Weights of a small GPT-style language model, trained from scratch on English Wikipedia: 10.8M parameters.
MLP neurons of a small language model. Each row is named by its layer, matrix (gate and up: input weights) and neuron, and shows model dimensions 96-191. Each number is 500 + 40 x the weight over its row's rms, rounded and kept within 0 to 999. Numbers have three digits each. A neuron's up and down rows have the sign that makes its largest values positive.
After each neuron's rows, "fires on" lists the tokens most often at its 100 highest values on Wikipedia text that the model never trained on.

L6.gate56:506507504415536521506465506485443457481445494465519507466397524458461513489471351528543514581457498481558534528500495529504498516465497514537517463481502587443520553511496520487523492475505516471486455510486422530500476531495528492515563509512488479420495558509427469450533489569533484428
L6.up56:440466451543468483447473553458488433432514586493528506554510529444466444529492564536418514560513573537449477481474530491481528540427506532502419481488508495485508445468595501465513543533430453501500540530514523492428497521492544530508550488504521504457527515508526496461512478517525492411
fires on: "'", " an", " zone", " average"

L4.gate508:591507532464526541462509503549538439462533504508497504509508479547512541528499505464577489488489525472433508529518520520454529512513500467527562495535556555489520497503492491441493486516458586502562437525575496479490516510520539517475467438548533532421511527510511501453469481536421474521
L4.up508:454527448566471414500519479442485473513466495405552543496474506529495487513543438455535618406452495558471455463463525531493485552535529456580524513521568463545502559512515444464501548472469520541494516488488446524436514447491495543519478568502588547590584540465467469487536529515460555524
fires on: " |", "t", "s"

L4.gate664:462476452396550565526465474486510497513509414499493505544512450422473468451477520537504510490505525578505504565463482520489491523493523450528492522444476468470495494528477468460427464535517465450500520442555477473444466526494456431510536501488501519413393467466470479523454562456540510513
L4.up664:448513438449514504500510536536454457549568426499487490505568424500552534423513560505506537487494466522468478455503459520542468483507521549504500568492549528477517558534480490465481532511517570457509455489572440492446520489440508444490505509482458540503494484516490499539531520495533538436
fires on: " =", ",", "\n", " born"

L2.gate478:496510480501542410545503409518490552454511501497493563539454511548472489473520552550506523501550486459469500565489484462491476552524526455559588495459578502566455450474510484440524501586513548495511531555565532528499532549450557469483539505487535478535484492502491463474471465473501526520
L2.up478:496467463532503503484509462475479443501488467474525535480471531514574501544481490498511439524478450471527481506490540516496502581440503452451486535507544557536476511498520450551526506465556478545547475482521548556594442471450483543495489555570421508493455514490498547486481434531495469447
fires on: " when", " When", " While", " while", "When"

L2.gate41:482506531456499511483540429541484491510523369489437490507486529456448500430483408494482543477484537466538503517512549475546576504453492554512434495537457510512513478510455489505509451428572593472501505462517516468520490510499526524521507596543418527446537498421467511616506492477403505546
L2.up41:501487552449589513440534422566571504526475481449479498506505453470518487514526471513514511514515520591529435485479530516546495525465507537477519485580554468566493503479537492520435515455534610564521524460507455431489539513540531600547479457542453469537537535474480554453541487507504513576
fires on: " to", " from", "le", "d", "ew"

L6.gate372:481481482447535537528439541546433447568466519513558537500510559502509457504522410537466505502512591519537511495456431532512489540468472493512505485459497480470496499487553544464470515553497461481552449515578491556503478458474565500452541478454505537484515476464526519530405477499406536492
L6.up372:553506429473522491517453548470481482409486528511460462471475584534532545479550491505444530434518595505489605413479457503490604530480547522470558496468476502450498531514545509447453537527440435501495531488519515478456530472400555477526481575568497515439513555499469539524475475487509572475
fires on: "'"

L6.gate639:515520496493553524456457524462562401505503578467568502522521493508489501529559418463466550545523491430509436477505613512438471460503497524559546519480468474575484470522477487521483515491444477523509448487569474530479525423428528509506552525521496514456479501515550446588498583548463526523
L6.up639:468513576533535468523471463471557459478426502511477613462426492478518518547479446572527545458521416541459487492527537498481508417482533531523492473450472493481495457539500488474465510556515512497488471528547420547585539455502517458489509456554530462500516499550523540510516454592524519488
fires on: ".", ")", "s", "-", " Country", " known"

L2.gate629:604514467490440445513509456484550506510549502456533477549594508429501497455485581563460450555472501475509477482516511497556455517506566513506587462541510553502440437482501462430496489471551532533453515497463519533492500558514490441495532527420541551482520579592449493438502478448485451549
L2.up629:548518495527541511505442409513463490492473496412501546541536459493466484509523461527543463465529522446469455507504506472551521563558507545530511460518503562502453471436578478519495552520515549531514465541484426497431451561524461496444501448505476477525526499573568557501481471501565489486
fires on: "=", " law", " political", " legal", "is"

L2.gate172:501499459494542430470466565554404435513494562531516486497470490464408505489460428416451516397424515515510481463570512484527438531500547459512447457498496485480431552536485484473477593552509490491434512498545499524470456515562498495477477477463473477495518483505519515369486517506482475496
L2.up172:537468424494535614452392504551513502508523580444512442554472487562537499526502538499475512504476553500491577529533492517601518492379516516510512584566461531499497523462560509491435547407498398477564569485488463577455448518500516478481515527484501529499460508456454558516557461490498471463
fires on: " in", " of", " for", " City", " Cu"

L2.gate384:547478525495520516533533426562526506474468527521493452541541496533481516548467540488499416432503483465572456488497548483463528515515451497535431495396538509470508447460451532485445493467597520465557645567440429533508499495494468567522484531503549470487471497525440580511417530431458461541
L2.up384:474526487501455515530528541497501488560557491479531548468540444510509521473500558466517471488523506451500499458559511513549432506501508509589510474521496482385475438525445514479473420443513503483425594519450456534502542446505500478560501552478526567534454460511437497492506465495463451493
fires on: ":", "-", ";", "\n\n", "\n", "1"

L4.gate641:526523510514524494478481446531499458432489519494504485501478465456410561493442524561482431491528607516512534423564484559498570534533454469542524497465526548497482440523495440538514550533440492451512502486455462547443475539440440525517512571500534477460518555489511568531421533413579478499
L4.up641:471484553507422492506556487505546561543563551502548521485484514522453506513470483444482478461467552493459493529553497599478559577544475536485481464533453489418431493514548469495490525507516494534573484502502555524558431511502480499511513514465461440484415500441516511458500497497485475434
fires on: " under", "ed", " off", " it", " With", " along"

L4.gate515:521503603474555528510492423515418456557550466504546517524557502520505492491556476432459556453563506440500448465497448555477489453471475487492407486499441496469598440473438529423551430561519491484531563545462530484446463481462493534423520521494584557510444527535440490465520481487505553440
L4.up515:523532519438476518401534508505507530510476475429512533477539496398461426492448536481458544442516475515520499564486502588497516546506482592466544485490533554480500458460489432512486591490518467612505626477518395466453538460544501474577533432454492479522438545488469506501531472523455517532
fires on: "=", "\n\n", " ="

L2.gate567:497437497507474521499512540533533429417529547411448476465504554531524574492487553491556527495504486452534578470486500617540490515535511493479545529489541544407486427489470516512459528546554492428535507521503473462540563457481476485469576528528478564541455496459545523562505569518487521453
L2.up567:519460503540419530514494530545514510485530549518452476489557504509512556499485488512534547516522456529514538418505519537536530491578500530550554571478490504442473498497537448461461508504490478535422564457491438525472559385464502440475589489507484516482450486512582518535522487464495473479
fires on: "|", " |", "18", ";", " 18"

L6.gate363:507481469483509481372469533596475470476564534467416548471492408515456526469487530536539503470452465514480527495496516473543583569531535449490436508529508484489472480478514469566506562488447598458511529523539523552436490415479476464507534478433461517451484527478503552465494514444566553459
L6.up363:504499491488434565439518521557496552516546427480467480513552509469567493478561559441487455518519626450516437467478564473438539574453537443449472517536458571450500484478477546450494551470494505498539512517535476516530558480484510470511546492490491531441430563571516516444493564498505524462
fires on: " out", " off", " exp"

L2.gate266:508547517464474574466517500506455482542503458545515479466386498467446434421536531505514501490488528468495491532490493495508473539543561480506449518543491476519524524462438508550520457568491478520480530511529498541392477502500465550608501552467449487515586536532472453534465547515525583453
L2.up266:480513587501484429505533542494480535518485447580581531496521494555508530472554471522458469454495571467501492471502557452563478542556476514476498467497538455562556510510536568493458503532516456514591553560506521475542474515462493454456440514488544503430458583475408537452479527471491475467
fires on: "-", "ed", " of", "d", " described", "ated"

L4.gate560:461544442450429507613526454517533471449576510479500468535556512502464556551523450441527560495514436494543444477566523540546482479533465541461482470578491500512482445534488541464531498481475420473534402467484492570490473517486514520520453500477506525524491484452538517556513541466402450478
L4.up560:457536487422503454500515438418518442467467463484500489471488555520481531480521479528500481397521530463470413426489473480467508459450461449463532423550512497435591540458609441438530420535519531421523512464558523463535448511463515434543525599543515540484469498536435507554441493505478552443
fires on: "'", "W", "E", " of", "ym", "ph"

L4.gate176:530513557484410515521444544493571533496524472413517531490504465589478470470564472476515465503552513494475521523398510505467476503521546520488476547503509552569473527550498514471614494495437547527526457468507540527504495529513504460499487447551491498523568436417494406523535510488468518534
L4.up176:487450564509476405502462431549503524593495518518554485471459507520490485516502494425511494452473527507457536471531528497507430536464486564582475477570525435485462534514528470509535506510487463505462530455536410506521507431516527525410485527463457504509463475421515509478448506499528451478
fires on: "e", "d", "al", "er", "or", "id"

L2.gate595:423468524536582458604534436439473540492481535488478535506516470535498487478528461441532497501583428515480478467517520458479550450504514479499518515493449450522542481468525488508485483506539487513549483534500511549485494508523550517507436521556453439492570514627475537511393518461457486498
L2.up595:423496483504524506545485526551423501485546474582457490492559478483490498457539556570434510468523475476509570480500472447505529503451471446435603537534521506509454439497546546550516486476498609482509475558496514506458469457530531526504483519464472518575504509521518416491508581473530545553
fires on: " Pre", " special", " formal", " inter", " federal", " General"

L4.gate659:450438470517484514451576512506487455450485408504506518500467540471490412487462557421535537527520512531505480528510458504472453536526572522492489426483553510548453457528467561524494539549494480545541609445510524485515475451500561496456565572508456532526484497390523525492465518521399602433
L4.up659:483478467440511517460552460532459486445464463480498578441538518493492501507503505450543560563481454508488476479524501527547455503521483512489521484489435525480496458440450530597560522485469554616485492473443453462525530518496411459500521521494443486533470455503564544447544534559457586528
fires on: " |", ";", " Ag", " ag", "ode", "g"

L2.gate564:442460468456527482548481463530508508420536558457458469393555436516540449459529467490515481534460429560452555548437454494538540482497499520525475502559533436514491529559440453549502456454523513446527508397586577546461504534468402452519520499509519491537468586501492470527487482517519488477
L2.up564:489575442587514469456475484540445451507451500537474425492419502482488469435536491549518483479502459507539469510474549519428546443510443458511490526498554500562563509491518584554463485478486465458482552494517453523551486493512481513501491423527533512468534489371479574467530573515459574506
fires on: "ame", "ode", "ili", "ant", "iu", "chi"

L2.gate377:528437468546453435516567442593502524470562480471503542575463453428514494543547508508474512445527512472548496557545487507458457565489479468508490550504466470431556478487527503537509528500462466452440508572496536565497449607476481455471470498522548530424494515445506527533480503555537533526
L2.up377:506484445480485456553525493536571534444537466470522513483472465420460485552473499568473534418459480527546526527530460554476391536521518472561541548507489489579527511503519533509570533505469461468475465574558537517499518510463512412494522471478484577507438494518423444512473535515560517482
fires on: "us", " with", "op", " from", "ut", " in"

L2.gate289:549539528465563538453479456444504530504510490529403586447532578500563408484547549357469560470498518470496436492506457580493519421486525491496494528507471503545506465500473520476499377475514455490493433453573472510496439480468513492469461483514487476506515487518462492451488455519420454514
L2.up289:472521503479453481463437484500506534550501518399493437481520552455465473498486500455541604474527489427526481495468538501543539445515496484522512487497487468481534476524524500536494505548526465451517486435594445430556521484457487527522579503482561494472446504517440538543424496494454527482
fires on: "|", " |", "=", "-", " father", "oc"

L6.gate540:511479540453523531522473490557537463613519438471494441556452482512496480559531477425506527523421562475488537564497496404467571518496581479516493565504546550510541492549517506485470441501532541501450532456490557450573467454508538492540487514395601554521531468522468488495492539519513507506
L6.up540:433414519521534508406560466501484548511510471443543480468465478509517493558519447434548523456486513460498553498542488499457459468497453528531559513532460481450508506519507506491472425495434390487475549565496456509497508529528456500461480503501507560568454483531453551455513492497498487461
fires on: " ("

L2.gate316:500495535501477471448540422479429454607534479521455523484458430489451509440532521526538523519520507516480523509531515520446555543544478486506429486487515546497523459474401518521531520490545507518560571557554496578488463499443452496449475440503492476493489433559515503536560530571503462476
L2.up316:500453464511492439501488485517522450492483436479533498474476437532558557524524523500533380527531502543476443464511498542452593597498485463509494488561492548491534534527564544472429526510492542534522495524516521501451481537456515516556543492453531582484556496579500459553529440497504494552
fires on: "ă", "ate", "imi", "adi", "ı", "ta"

L2.gate47:541519412529495515506506532498469422445481421426453496549533503514565554565531494531471478537483413516489450481505531553500496551496496435461497533469447453494478598524572487458584434520547463484499473496544482547565492587517523455573459506500512456465482473494541513482480455457425503492
L2.up47:544495484527537494544490508525510509431422526448549471528558494513478536481451491509473476616478512544508544581489455521557448536410521508575530476518502475439555530545484476474507564492505517468420444516483503500505502531568402565546480432544504560474503520467511437474517504449499546501
fires on: " M", " under", "M", "str"

L2.gate630:521425503512468439554456507527510497555540451486522511578541492448474457541520498524421512494559485494524496536471566548506500526512529532548519413519510506515499459442471446486533468557515509431458516458462464537513416621467482505492476530525494493455471568509497510562480535530485440536
L2.up630:569486513477495462444432535543491503458560515466432504589530523447579473498544444454454555497498529485524520540485546511504483482540516481510482548530510513511541419469437528469436470477527588509470459456510446541495484549537533456501557488489526499416496510469516586539511506483464560566
fires on: "\n\n", " L", " to", "ff"

L6.gate440:508506529512524576561471517492506509507499406461450539498477541551474484565540491491548476436510564468460511568429548461513507501528421458592541548590489533447524588532552502499522538495513446477465510474536536492462520521561503503591467460497473491500490401534532427431559519496470550478
L6.up440:513418531459568559463445402491478441536451553529513526545458492455551479528481516520419499463474519491490523518534448454473506469551564464536501458430496469490533516509514518558471493504449519560525527634475472498502483506473457486536486463449467519486447428588474499475460478508501485475
fires on: " ("

L4.gate554:481478522467514512496519473519429476498544487497479542536486437444524475425472478465497455490478476482549494521492534492493519459520522486604602432500510448447531495516461510475565496523411534516527482503555533511467555506493529497489521496442482484469481589507433586452535544586468507489
L4.up554:565548539452501449495466522508511524524550617514503570453508520497444456444526512489415462488501437552525569475463482531572521598484549473500486446452517584503560518516484499435528495478486475491442561467491559463525496506494503542491479487496523486491494529533581504519450565492498457478
fires on: " re", "\n", " en", " at", "ist", " invest"

L6.gate472:436499522460533554586430590508528466492370525475491574555471453477474506600600461525517492523538421510429562508480427541495513532490542493558527464503474503515404524496477454536484524524514484509521449454474490515501435436541502515485499492479521451508504545437510401568500524520525488487
L6.up472:560518523479557555431455475422426504498539554517527532506564476528550577442476488518499471525569514456409497494507578567551447536508484481474438491451544510456413512526518540490536430473445551562500555495549551509539506533409519440507504494471538475519551533462483490407493491443532464440
fires on: "'", "’"

L6.gate581:488434461521512495457523518478558496484571448508482542470568463520434425459537485506519475517466442522451476468464494488431554497485469484461473508511549514474565542498482415435493544523571477520554496562504468474512522493499444498528508516474461551571515560487451549445534560528444496407
L6.up581:513526487491480560526511496501594501508502548449542499478448514500497523484528440443506403491505472498540440553480517490526564527539481553478553451512610551416637542509486491486502522446509467539501529445506529486456507475493507504529536530485500510501478496459486559444580456548489505415
fires on: " =", "st", "N", " was", " were"

L4.gate148:458481470453525553459491552541540477453473504469498601536540452485579457496508479470462560520491511521473448527508478499515485528480516499516521516527579459442523490478501446421481507445502521485474548442459571510527516482531458507493527534522490398501486500466472570453583487541517525531
L4.up148:480478515479489564527493485568549501463454459439495496588529465455518463494470464446437506493502584470518426590506489496471430418515609497542530440490547506443475501527604507483496572478521460453476520427521418490470512551508515527558451469494483499524499496478563538477580510508498476493
fires on: ",", "\n\n", " and", ";", " was"

L2.gate448:508558451538484526510470495490462528467478562482513467577463446540487498469519490537536423498541503426458479543510530459510518507575583469507499509399476474501520422491448481494540538578498573496560539459537511542505485523453470534528489448499573530497497481514466399599580521451432483499
L2.up448:484494512541479410527560497480421492644541559429562475480503543479455520418468472478516518524505504528499471505534458512512473429557597493512548502535490496558564468415496534483496562532527519586516600451485523468538508515463514505496441464495451381565465501409514475552499506500517488482
fires on: "l", "nal", "er", "cial", "ular", "al"

L6.gate377:449479516509554451543447523610482486511520552526493550449551456515537473520491505492466526519488522500465512541444474496593478526495571525483501501468572503540555494414477464552533581460481506517440468494486510531464373522462504486533439426506537505486481535583475531481527529453504496438
L6.up377:539476522461542565497437513529446439482547477493526498477486550408474449459490501480546487488547470471503531510540461557499565500556439481490560476626499445475531498425440477517467471475497477480501563459501526496461516514464545486464541537568528476468498492475471514494554472462432502425
fires on: ",", " de", " of"

L2.gate659:505463443519448420445475553530465499477499437526490534517443487574485518512496427440440545489441543462530463469492515502409512479541495523450505483510456416459507545560497455509541552476556567462469407481492467495569540526549443499505543536484486478498455523500500443502430455498418554528
L2.up659:550486446555511438600504452416446462509553526506496523488515504460472508521467497478525479502485478490408437435518579531523467490522511525521480528482490443488490560543449461548498569508538532502510500470509528489535480534546447547459442544541564476473484603512522588487521480422519529471
fires on: " (", "ing", "ed", "ting", " on"

L2.gate332:561505492510552564479516454518479441500364447496498471450581582477484512423470465431488542537564512564498452517543500516551502476520572517465537469523462518480471460480479481528487464511486535524512535466465503463490434518581513474463524522445456448545467559511470511466492516419486453487
L2.up332:498508510505457517403484497574480512513564507490498494458481500546531501499405490495502532517455482444526524502518535509502560547466562414446478498547522498477500517530460475534465490387506529502615501427517499468508481577578522580533549563495552464507568518510518427442537531536448532520
fires on: "d", "Se", "se", " killed", "da"

L2.gate188:560482520543457464551526522442500496504473546545485529486494572416499472472433515494505513528450516448467498464495450468517502568518490383535469490532437464471503411441488467497515532536505459527522549537480546503454520504493518531473474479522529516474554555435448534465521542445467522479
L2.up188:489502504456461434491562471489506547526500468507496514467571478517511572507495554505540495510529493547516509536454543499518471428522477476473461500417594508551529533519526559588455522597506489455522520522521476515514551573541450586496524467530572469575519611551518460527447549413479511490
fires on: " home", "ed", "r", "d", "na"

L4.gate361:482492554538542477487513519495457421522524521398480536465558507417548475559473529477490563474503503496444463488470469537496422508470490478510435466560496536488573479431535538479518464527505495527464490529372505468480509524465575501514467514489439549527449574475524443491462449532524512477
L4.up361:486469511523487451431526455523442425509453474387523516517489451499466537493429534499496498495543432494505504453454456460505470416521527504567492492506518540439535495526519550559520471490490538470423494487468556470502506487482480530508503504446460470490490475526526434503579561501449519463
fires on: "th", "rd", "ti", "nd", "s", "="

L2.gate223:534504508517432452418529508448511496492570461374526499539601489525498537539507450505539468543507549482474523468472568445461460502524525503448469526532466487557497478428528498402516522494493571494477537469517508535524480498528433415512534494394481489533498503459448478503452505493565413501
L2.up223:515539606484533553468454492513467494538506462518581406576520521460476502493532502479542492582503480503476454513447523495573506442544546503509508443553506520556517457532521493509495511539508473502532565488479500420507504448503453518458513478487481506519526551449539493466484518487567496566
fires on: "al", " political", "l", " legal", "cial"

L6.gate543:521581486488534484524467508592522489468528528459431571525510498469510500490538475458523557529530479450515452517477485458463522557510540477473517483616483515486470514451466475551469448429546508513457507516580555548490493496560547525563478514513417563478554499494533442530549465422497545506
L6.up543:532524523487471507466479489547530473472550429462514476505499523486536473483525458508523582464518522534459473492504481553523569515515488513451564544541424499505512545477486434484463541529501489552463472536537511604467552466458526386487535609446488504519439491473577522598509514430542588551
fires on: " |", "\n", "|", " mi", " km", "mi"

L2.gate165:448495498512470443547467508511468555477497465490458503394500391477478524431491467497518527471469464498547547526500501523451522482625499600521480501538505496509418496528413582462528483512491487510506491500451489517478450460535503513506560494518557511537457537453540488500455483429482494560
L2.up165:497461554489506576498446502459440520556513522496522551542519481457535485511545504467490482554489521507481496480582454527516450498554528431457423391511513516456468559409480466572436499498556468496470499417601436473544450501543518472523548494422456522490501464478446427542463569494543443489
fires on: "\n\n", ",", " had", " census"

L4.gate582:436516576493502521529476428553565493480600466471411456481496470462499449444525399477498464530463449556474562462485523516540466469482479473538543481524463476494545511507530503449573524463499504537494535471517540511445488439500487490515449500507504540474579520486395522487531458534519570516
L4.up582:503484441512540583493480564505496440540556493538471427512549458480550474454470544458491486486542417543448494483478532546538503515518460495448550509499468460524487501498481532429549485523513551504529478508565506448457505497494539548513478442450528554464509568477503444518526496525485551487
fires on: "\n", " ("

L2.gate343:555485513506564442524561471526456471538440484557484485490576502560534510526504457471535508520505470519491477499446502486506446473519540531537481565463525416399517456482499462497543524506556464481518479497500409534561406524460516493509496447527526477421472486513450492473502464471485483573
L2.up343:452494457483562546513498487417529470565520496472530601500493465517477498511510514546540439549488495488529503461507355559475494509473402464538432525529549496557525543393484523549472462549477444517522470483603585478490511488556500499481478442467493544476577513476556585391448490491523480480
fires on: "sk", "tar", "han", "iv", "ll", " Lok"

L2.gate328:467545548580455535481487510509507465466527507498479562512482436486485422497531530493480456479421502513453493487456481524501505472460497545507462424510446507516596456544467429532572514558538518514530528436502446476466553519427491513469550469498524535507525486558433436437451513501534458481
L2.up328:513528453478558540458491627487494481528520500609492536505510451489491457490470505465576538512515475504483451466513484494457516493543509425547490457480459505509556500467502530497497485492512577566454533520513495497457477479530462510491404482517490536483527415493447583492413489509555526503
fires on: "=", " based", " still", " up", " now", " currently"

L4.gate158:493499497436524518582413473463581466492462375443545486473541437488467486491481506520491453520504452462494459572502547453497569570560510497490511472454533501468481508484503463593465444504595480529462595524457429483484450505493563504508418541503515496511460511498450547477483492418519491456
L4.up158:447541501543518495469445499442503539555509481488566477517562474513440568454508489474372427545539478495483478531462492526526533507593471498555520500539532500548513532527525494453568482530466506571528584551501502539482510513478453446571506566511550508491427499485501490484470508453504489505
fires on: "-", "\n\n", "al", "\n", "yl"

L4.gate3:502552472464488466469476496468415475514533562446501508496484481480486469438476407482564523528488440539479534524515527528540538536541478460580557548519445461490451499518512480473468490528490489489440548510592476513478430400442530511463497456511439519478517510579514504460558553485433572469
L4.up3:482468558441547491551589563421477484587498534495511570578439492469574466502528496519476463534511495488591480508481543433507538566508525462424546466418543508544492516565496465496454582557479498524525527545510488501579516528470512490436547459504571483523473440490457536539539544439537504507
fires on: "s", "-", " med", "fr", "w"

L2.gate624:493559479468618475465435461535558478458480470460494564552445492449451588530477524493508430517465496439479467525524488536502477546489567436550493482496480481509523446520491544534495503509482522446477526517459550553482445487534547545482600474502458555482487541467477533488442455560518430483
L2.up624:506457552480479526471483561496544507570483468470465549584519490502451497413467502539541557471489474549471478536492529487438509518545495525523522418508516496516464442517521533458458508451533489549510516479452548487471526475484449551498495479548410557527538458448441482488429529549478472456
fires on: " =", "ris", "s", "is", "ry"

L2.gate672:528518573484449531568496499453497443528480473569511467485518491462463465438536467451477514498524520480522479443580541472600515446490550486523518505444410520532521454540445507499552409505514504553479482495572512443536504473452528523514463509480548504458463575543480522552453585415526461421
L2.up672:513444477523518470570472545458440474496488449520454541446478486447502419497512509492532464547531483490511472547509545557521493491506474474505508541500502490530475568511512566357562418399452502486536507478535500418523478479497499539396451431481450592464458552472470478517533500499474474453
fires on: "\n", " cl", "ge", "el", " sail"

L4.gate9:450439463544521419493561551553542492513497471460408404533504471453517516496490503440514493449500570506490450524534511489522462494477576535597554464534513541526497411489528493493446510454475534474508606411506471490491557493489467532543570523516457508478505547491449487541481539519569507488
L4.up9:471526524442508482473508461510447461469493555506479528487492447535494495504609424472426563512486557467559524503483565519480496490552565518491519500576544537521527522563598415518533528492565535496529450491493479400435471521499461517480464460445577531473435457558510606498504506514491528461
fires on: "\n\n", "\n", " from"

L2.gate383:523502542491533472516507536509469514509512463524499504438500576495549526477517463465476491504521486547528587515472565490489463479552477501440529524531540488421528505473435512514485517528515510530464522513442427553462452425504495548476476569477533515520453513433510500506470533502472540482
L2.up383:508452555520471567461487523522482494548434497507525452526566505494579515485575498549443435505533511532492529558485531534531409489529540494437484477465471478500559532503434508499538504523472530488511518479470489516510489390550510507558521478458471414452520463538521494523509511498491541492
fires on: " as", "\n\n", "=", ","

L4.gate270:492493508456409480486517510516574499441519455434543543587471419425469568417499472511531557522497511556495455491496556490534508494524437483515477498471523513492486498552523461504479472488492472501451508486475531438511501486547540502452499540485477524493517465518471448515466519414577495529
L4.up270:592499538494484491431588548551518535501486543453573484426580493513486535509543504506494524437508516483514502426530527525492536519501448475530476503575513499500485543490534505497510399570490504489599536486546448496523499497465475449568554468515531488503557536530485521509476506469475506517
fires on: "st", "\n", "hi", ":", "-"

L2.gate276:457482449520559443545557473434536516468533482494460491490463443489465499545511581517564455462521527401487521558532471502493528511579468497499469509474548516567441448491509502549508525475517524520471517533467582541513507481488544469514575411466521502486537456547520424507498484562544556495
L2.up276:460435453486466514543461481475518486540566438478554522488509490497467505461516487504484454438568493436539556469507468477423521577558392446514563553511532507471477544516458520577473490496513565512508517448450551498547431531479497491543536506495514451508539450515527534486457484559512483456
fires on: " where", " which", " when", " When", "where", " whom"

L4.gate33:432480484567510557501549506506578454472501586549413403543516521389486514511446498434495561442521499442539452527487476531511451450514540528574502508465495498494533490496573482469415500517473590528500430505489549499508434469487488481455513490471521538478507494487473569496478481423439461483
L4.up33:440539537509464547489491460507507395436498462510458500556502511430508491478496467463526566374474477486508505551549493531476498517493460489493531460487617507456430498486514511549537520491510524524461486543455503430541461514545542432428525520477563494473489514494437513568577553487455473501
fires on: "\n\n", "\n"

L6.gate37:554454456543500444416504524434485503510563494506406588551487508489553505504505441520495555517548529436497477422501521410544510558498519464499505543525509439442508405549472514492498500481506569444514565514459482563497439445508484460481506491487477517479488569478544524531399545532435489574
L6.up37:435526452511496510507487512542536533492496449450490518544474423511472491510491500548528487449488520472439509504514480512464488536546481513439546517520549500553555542527479571497498427575534535527473535484432441608449533423548437523471472502492497494546510464483456523481495535555516533569
fires on: " from", " in", " Total", " In", " the", "|"

L6.gate651:523546561523492449476478533476526491517458532511520495466452477491495607576496456486493495486560529508509541420505456496542523483480536435513531466524538480533500536523500460505442564550488488498504467457525493546481513466532507536464440489611504495481519549512506530489545447440494442515
L6.up651:515489528485417459419521535496554524530509415476499537483558553462487512514423479485522539521473495497510543448498466503503513541556455535508580422574488453564478498541509450538483494513487553490469480549512534511463525522468512474482546521507508520572471485453481587452544543417476539544
fires on: " |", "ni", "n"

L2.gate166:531416482535546555484522477527522529503572508432513557450442519507534558528530458439465489436498476481467493483539493475461525592530444477477540478486547454474499549544487350456492532482522450549543502460511391618543435484481486491490475548438463390543488562499507485481482501445497490509
L2.up166:547572530522458509463500510544488456525475488516538515521457490480568484461496521501463455514527498525523508459498562510438482525511430503416568520567508511474523531517487483439453503486467494521542485524499367564455508516534497462448454479426525454528506510466503499472532554420491481482
fires on: " as", ",", "ations", "na", "ories"

L4.gate315:457575559526508443485454492535578505466546505516549481453536493546433495457557416526482492574525498507467535448485445426573496490463573558568458512472477458476483519553555480522525448534518495508537472519476511552472565422564542500450533478477440460501491437457542532519448431498530543446
L4.up315:550515397510516476538572453538474435408453488529466536539502451536526570450586517459437453464510475573529499569500499524526573515518552453442502565473489523445453550517504517487504433500552543473535468505469504487492483541442503508468493477421520504457482485463453467495512490511513525468
fires on: " su", "'", " rec", " along", " Ho"

L4.gate449:498536497468576492517417490472531447447490551475494535475431540575441530513547465442496489455541503536469553556426497507541443540477517418482520510565518449496529484474461466523490505471504478485506489494444536493531451543490469478495507516530519507522494492508506500470520455430482445497
L4.up449:481483515524625547499414490538489538509456512475482563468510505545462441493511517476530505425558440529475562439455520482560497516444526445446552514519570549452560454415498511496567433444482511532519461526462536471437470519499494535461505501518582529465493507512499554476515513455499499509
fires on: ",", " of"